Weights of a small GPT-style language model, trained from scratch on English Wikipedia: no biases in attention or MLP, 357M tokens.
MLP neurons of a small language model. Each row is named by its layer, matrix (up: input weights) and neuron, and shows model dimensions 0-127. Each number is 128 + 32 x the weight over its row's rms, rounded and kept within 0 to 255. Numbers have three digits each.
A block is one neuron, or neurons of one layer that tend to fire together. After each block is what it responds to, as a language model described it from the Wikipedia text at the highest values.

L4.up276:107111161202091116104112160163120064128144121185150157124146107159093071132127128089121130122136136123118139098120115126070105178093115178110095087086118141098134146136140098142120079133113086156071217136134151150106159191113122124151150078163133145087134146151091088119093078130125072142100177147134138145118104106204159174136101132130112180109148092130131163105113112168147146143146
L4.up526:148139076115107096060086140086147137093103146124120132149173131100155084151137133174113133132123120113125110167161185130131181134140119094122154125156137075154114049171119147109092161094140073169133133156121096128114150207095123155145096108120155206093120092105119130159111121112148084129081193132087221126094151116150122131087151062255096157138145155168101172135073082169078174126124
L4.up843:101118101120111103173120167162146080123183176131201151125087134130083108074075136166160156173090180158156149172163147164093082156158090128123072065109155132090122136173147097097072086169121139120147083194153149155110146115138116148154138101149116063070116088143110110152094098187122109151101157103128161118157112109173101143133158150171124090095129112084102157085100093126126158171127
L4.up1319:129112115046110106092137115155099117168132147118152127160110136147113135135102080157107117200153104130120126131152130136108125166126119056168064142132137116035141182140112169134128128159158076175121086144150087178170176182095129122174117171115165147108125135128096100096097057155168148153170195145131146188113112150143162105117134089195166142121160061096113115104122137146086144111187
Commas placed right after a noun phrase, often a sentence-opening subject, before an appositive, list or clause ("The series' antagonist,", "The platform,"); also table pipes.

L2.up677:132110091161131157082119090148103167087130160106142101169119162147099195076147122171143104202135171098110109133138097126136127136144120103135047129110132105115199036102078141144134106135167115087171144130181147095129163136116110119176110111108147143122144090141110109075152088109165133131112126165069121115122150101166173121104126150141123158140127068131155144133102138151098074122173
Closing word pieces that finish a multi-piece word, such as elite, favorite, interlude, critically, meritorious, and also the comparatives "more" and "most" before an adjective.

L5.up12:149124146142132136080117182104138098126142144170080139148158132106104119146093132113120137120107188085141121135127162115105162099115129051219067072106104145144186138135140154085115094174154201141178157059141110152133140176147156136115107125109141106137115151129120134052167151157143139132095181134140190196161057128147110036161101152159157150143137036103098146073096150122100138125148
L5.up63:116112081135145174143090124132111143175086143134127146118202067092115124123169158207149106169180124089128157089189073082137109117051113082151145115123172107103165089133123150160121074084104138116094107116125130085097106122177143142136135146112145132127122091074111169104155122157145067163155102102098122139145152170132099094139129137191189132163140102134121137100106152129073101057142
L5.up68:147166142150161135203144111130192114122117179147103118133109138156132169112089116191052114149148167088146131152179164183163121135144121143146081124186113084102119089116064140114130052105132137115163064189164112144113191132102117121186120113111145102145124074156094106123013121204189111147171139176084100171142077091150123120117103090161131122124109137141111105196100119108130045117144
L5.up77:138148133139149115144137200113108112120136079129090139118124104180107142121108145140142132221163089080130134131171068102154107148151084113119106161143073118125154129100085115120123103089145137092177112081150136142107136123106149158211123086111099112134170128108112124072176107091112101181168218113075189160099134098141138137128123078116110146086204106170107138189125118187163071174123
L5.up194:128132158101123089120122139146109112138125115172074155166118184133156157103121156130089070125156170142138201080128154127120121119152120117122107114132076132129191124128089098097105147123192100139147201032107101077122202078149078094151096148074113146147100102098155102146145143116177122148121208180155102114134153130062144096154131159151192113151153146149113194141146098089108122175111
L5.up217:188195104155179197135054153177164127160135134140168134120126135149165143108142166110113138221160157066128158130137107197106132072108100131131146134147072130083157134128077133094068112141117125165147057100124164062124123079140130113158143139055125039101070067096106143128128116134110143089152117098161143098152122171168091145075173181151088093143110059104148136127133132091130140106142
L5.up374:123134182059208097130135145093143133131140101137125124195147087155104134109127167088144091153140112111131255114128125145119125170132133060146132112162105130113157177172104155064119079116145133135149110093115173143110128177140116109156076104121121121125100097152210137131128118084150083149191117153167097146163145174058172119143064159069109097125079207134095185119111137156143128115120
L5.up438:134138153090143156140126154165091160151156200120155117158129075125150166084110159129136125105163152087076148096171109158115158092113058149119084137171099107174149130168136132146156126161164078180138134160171143137184102139084154147090119155190136158116122107112130117111119121107090130154166152105105115155156115086180172071151066142144081170143213104169110140109122055121111043177131
L5.up631:154187130159112143137094122119139094132194128172140186177145134100133179133153136114058108140098088125120080094148104197153135120133065167140127067161130068143129129142149148109134124197187140125135105074112152083117151200192108118093112137182178124090095093124110151167113069152115081104136079097073099127157065112135135056149181108155179151183158066119106186153142048053121090153137
L5.up727:147079101124125144119115067080097095070183159125101154123103064175140142099158155091106149143134082151082170101112109141131111170162075145128151122140116089115115146124169110071094106127155126194133123110126075137098118068139152125126102121158109148158150110137102161094108139095116129200139147194133187148100131151181136149098103105136097145141162097148023184148095087075165116160188
L5.up980:188146087105074175093153117109081072081113199107169143144115087160129192118151128151131123141155201100158103150163155134133092128131081103128075137134079117116060115173091058100147221125153116189122080072121164103193127101132122149133146145118144142145089098122155075157196033143133132136080124138083111194133103165100090104089138129117092128131175151101083108110040126088095077119169
L5.up1083:143153154115136146052121171105142104053122076186121118171106105187146165099114126131213095195152135094181111141155125114092118146108096128146077132144123178141167163092158099105111110141113081175141065103123127166107166139108175151070110109103101137107087135097084095121159094112165086156126190162107091132139100112138104113111072105095136201130134119184099165102137114114120095154164
L5.up1225:055147106161211091127146191147120110081118146132129133147153129128146152153059175119133081138095160100111173153129073093089094106131100126155088113101094122115136193169117059123162172107108164128137045068141123138172175101131106125119131135146146153124098105117116100166179116142151103119171131206069109163093101153166121090114167108180215071127175120103080097134075142104121111157086
L5.up1276:115175130077112119090077091125096100121136118153172187100046111152170145146118151113182143164153116126092153113169084132161092097151056111227061041150087038110161129150129090066091112119139113159145102085181125055114175098079109132105057132121127167110151150064125118099090111169162154156169162121106166134173141200128160119109077113207157112084111093139141137104149112115126099194099
L5.up1306:119129114108147159107113103150122121130135085142076165123105094124144094098134169124141185178100074116119186164168091139180170189077106106106086052130134073148108113190122131094172181117124126162183089170185110074147122067095146135102124171102162178181100093164147112103169104157076146142074087108090106216116093084104184125143166181126107130138150079147110152151120144096086112154095
L5.up1388:140196120109168133144106202098119103145181174112179147086061126146147137115135173129181094163110133068167153127111132176156128118123106180176111121093135142089179078132097126151085153114172124087110122137092159145088140114125086139094076127098145094146113168162114115124123126069112167141056072118074144128114087197154124108101144147195219115182128116150098108127053100129112123188179
Degree adverbs and verbs right after was/is/be that open a predicate needing a follow-on word, like more fragile than, move to, transferred to.

L5.up53:103172052124105108105119163211166152115119153167128117119094132110145149148074133082118114146128112159125161152164105097086098178099121164157146077147114153089155116144199111115157144164100114138145119151141186120135148157137141152095140070098176102113085095145137131089123061106124086221131115151103125151175103183134188078159125199154152106115106066005147182093131097133075139150115
L5.up107:129156106109122103111145172103120131160081126167099116141145121150098130129157129086119100181141110127112164215130109111083138151134099057139091100135126108142094070144103063150101204125121132151117144107160139152093159157154164086170115095175128125123153095156138135113077114197147135158140206112141088178060172075166142103082138170123128136109135123113102155106161159163096167111088
L5.up183:109200123078122140125128124113108149117184178144127147151095153131122126099111143151104110123201164079136185154135177108119146145097094069107099109090107125140159111130110104094102113124113095135108133110148183157185255095146110113172143074086110129144159088112127058130121068141136121107126101124120138176152113123193185159096104157163161153161097121117090114102130130162144084174106
L5.up233:151174122094138143115107122161130162161089196128143141089133077072143110124142076155125179219169066157146153117144150100084063156162041096117126120139111127140135127146082112126056146115087090105134087139186188094121155153149102138175123124120135119104089142120093114121096079153165107160111149059139093121130128148128112106161178118182144181188077098057058188141109129109123111146151
L5.up280:108164137145087053170110111113117178110190107148126113077188154090128128151123102106094098144176110100076079161144111101119165110147184113171112106125127122142141174130093119157131170095129116154155112138116141156120204106111079104122089085154152168140101133168108076092153118135174104080148109137146110114177111124143116113122068118159146175148136088171112143162134096113153129171132
L5.up372:098109127100108129168114110156119119140113125124099126086136132138130111155112176143123140150155100108112117116132150066078131171091138128084095159119157173141154157215021070111095146144136106166161176122153140128108093126143135139180118125110172153082084156045107069128154102102140155079116074087124098138169116074173103065137146149174136133130140099080125181120179079135169111119116
L5.up539:138159142097145131143112103088122128111151127149089166107157104038102080168061112178097110145074166142113120150163059208083092135095132131107138092171118134163062180065127086120141133146135141153098117198110167106102210104157158149093096143113139130127137084128126106165095129093108165158124111149083157141162124153130139133106131084171117124156153160154148081116114142125114122123111
L5.up625:135111053103073136145135103150136136103069135118159199122141096103183120153069142184132067136133082125130136137166150127105100076088072163123108210104161100137139133107139123149170202132135133167109161108142093098134106111181129159188157143174137182033097099129113150104101172117164098111079066134091148139152100154137067135114088099113124119148194101107082107076092112121103142139117
L5.up668:105130119117207107156152163079139141161117132174076086156124142119078172112161126098142085189157083118171118153141113132118125135108136110187128147141106147102178180145125094135160118129135144124160074123083155116142189150193081125165108114153117095085142099141138079145123082205087114109111143104066136105138106115149165095118184080134139141122159120139089140044185145139120126132116
L5.up745:106122151094165130112089121111019116183175157139144164148170100130132136148144126143111083152102158137103199130166183179111123100165141110151139130157155133176190085167156128126122171121140137119153074164126147164120119095142134157153073111105113131105177079116106105125145133152105098174139122098114124116147065111153157170117129122178102158159154160104129201095129135086080132173109
L5.up932:193105165098148132169134135146133110171155151138168156126125144108147110115099152101115110153167073107128191107108123103111118188090088076115159143088143070131171120167106093130082177175163087143163103078128117108183104126165138122137183141057114127105120134171135145135145155155140078134092115084095077169171132089123140074067080141223120156092129134086051131098105119047121123149124
L5.up1168:097155085178140083117107108113151095112123148125119139190166098147126125138111133112151097229131145099098069120164096194090089102136105078056130125114133215076098141132128081166120133111156122131098120160189127163109150131145117124162116116087110087153131111162117124147085076122158044104207123083128172127155106119081142149150179139198076201129112119129094178168064089131114175109140
L5.up1219:084122092111125083125148137111093131130111102093160146149110086106179099107152109170199138132143087069113114212140152097128117130080078168159158129124118129123102177143116189126118175187128118100160120074106138122104210142089144133114116103154171133095108106129138147129094066122133076164129173092109131147123149123190170149127135134131065169178099128111075165081144104156152177165146
L5.up1286:141128101107110114136151111158161140157135128111155113156146099100123139181182117173105137191122153155102180148144046161112142125140130115052080169146089082141126172174106115091126194161134102157144109125098136062082142137208156178164139112082147197068119146113132105148095081163146141130121182086043174171104155134125117120043085146150132080149132106148138158120115102100094121129124
L5.up1373:130111068149109107114073210120069162123128148132132113081156091114105107115142200086100114185148124108163194156172137168101117117093141141150125130099123131138175116159081091113124190134134179152114175152150172129151124145129168168151126124089154158141128129130064135153167043167138128085103110120041120154112085154161156134108096180140147162097189121107132168092140135149104127125081
L5.up1531:149134116135138110186152199104124176096135138145151130165155110121106179114128054107145103121159104128148151095137165105106151154087048160103150107137139103121178134151070134210075151128105090135155102093136211161150182169152123166127128031145130115120141171065097101128143063174143158190072093145140154117134121111172137121157127117101098177154109078106120076126167062137155145122114
Comma or last digit/word ending a sentence-initial prepositional or subordinate phrase, just before the main clause, as in "Prior to the election," or "In 2008,".

L2.up1032:114173133095150137093108108159148118125098177152150113109116085103146171105138168137097129173110178088082113145087133158088091088071120086134082144133112126065141116105122057110113146177155060126141158132107095146099219184133187151190113106112140093098133114093080071121181099148119120124137137143108140158059044097148169133098116127124126123144145131161147109070112092198139137192153
Commas closing introductory date or time phrases (As of 2021, In 1967,), plus clause-introducing words like whether, that, where, while, just before a new clause's subject.

L4.up119:171130192156165176117128156124152114113085125138113143161091112198114118057143170170101190134116149093114187111167141111092073130124083105124107114089082068115090103125154082081127061162103138164201129094137164095114203150142104108075122117082149175122120093109135118146154149166099131092168088154092141173067101171145122074113152178173106139157148080137068163144120124133122107114133
L4.up185:147131170118138139161090121086109130137149138108054152084159178175125165100127161126050148118082207130182172124135134165101150162080046114111056138068132131136174155137105075082113104198107116138160063110190140073098118100147170150133143134099135086145159099137149155109087115098130120087132133078090075136167143130095154060122080207169166169203164125120136106104089123120108117249125
L4.up401:094154109079180157136048090162157122144121118148079156082134145105136151103134156129152094109130119156175166135158088230103047145129116117087126093036066110155112155102132093081106113191172137142116098117123137088116151117152104128140139093117115172115093057188169128182133131126119104128129088095106122127190106135116147136093062198174202145139160084103102101119068077177135106171103
L4.up781:178163115105124142148075136146152078182166103135134213139114102076140130142106158136082128151104188130168173104165103176100108128116068081138112106114133075148126069131119117109107071101152137156155129112121147120110138130159133111135117127145112098138135018144133118143139103093146108125161147113113121101116128158150195164119144191118134159144138115156098112086114126121155124194177
Past participles and predicate adjectives completing "was/is/were" constructions, often word-final pieces, before a preposition: was filmed in, was buried next to, is endemic to.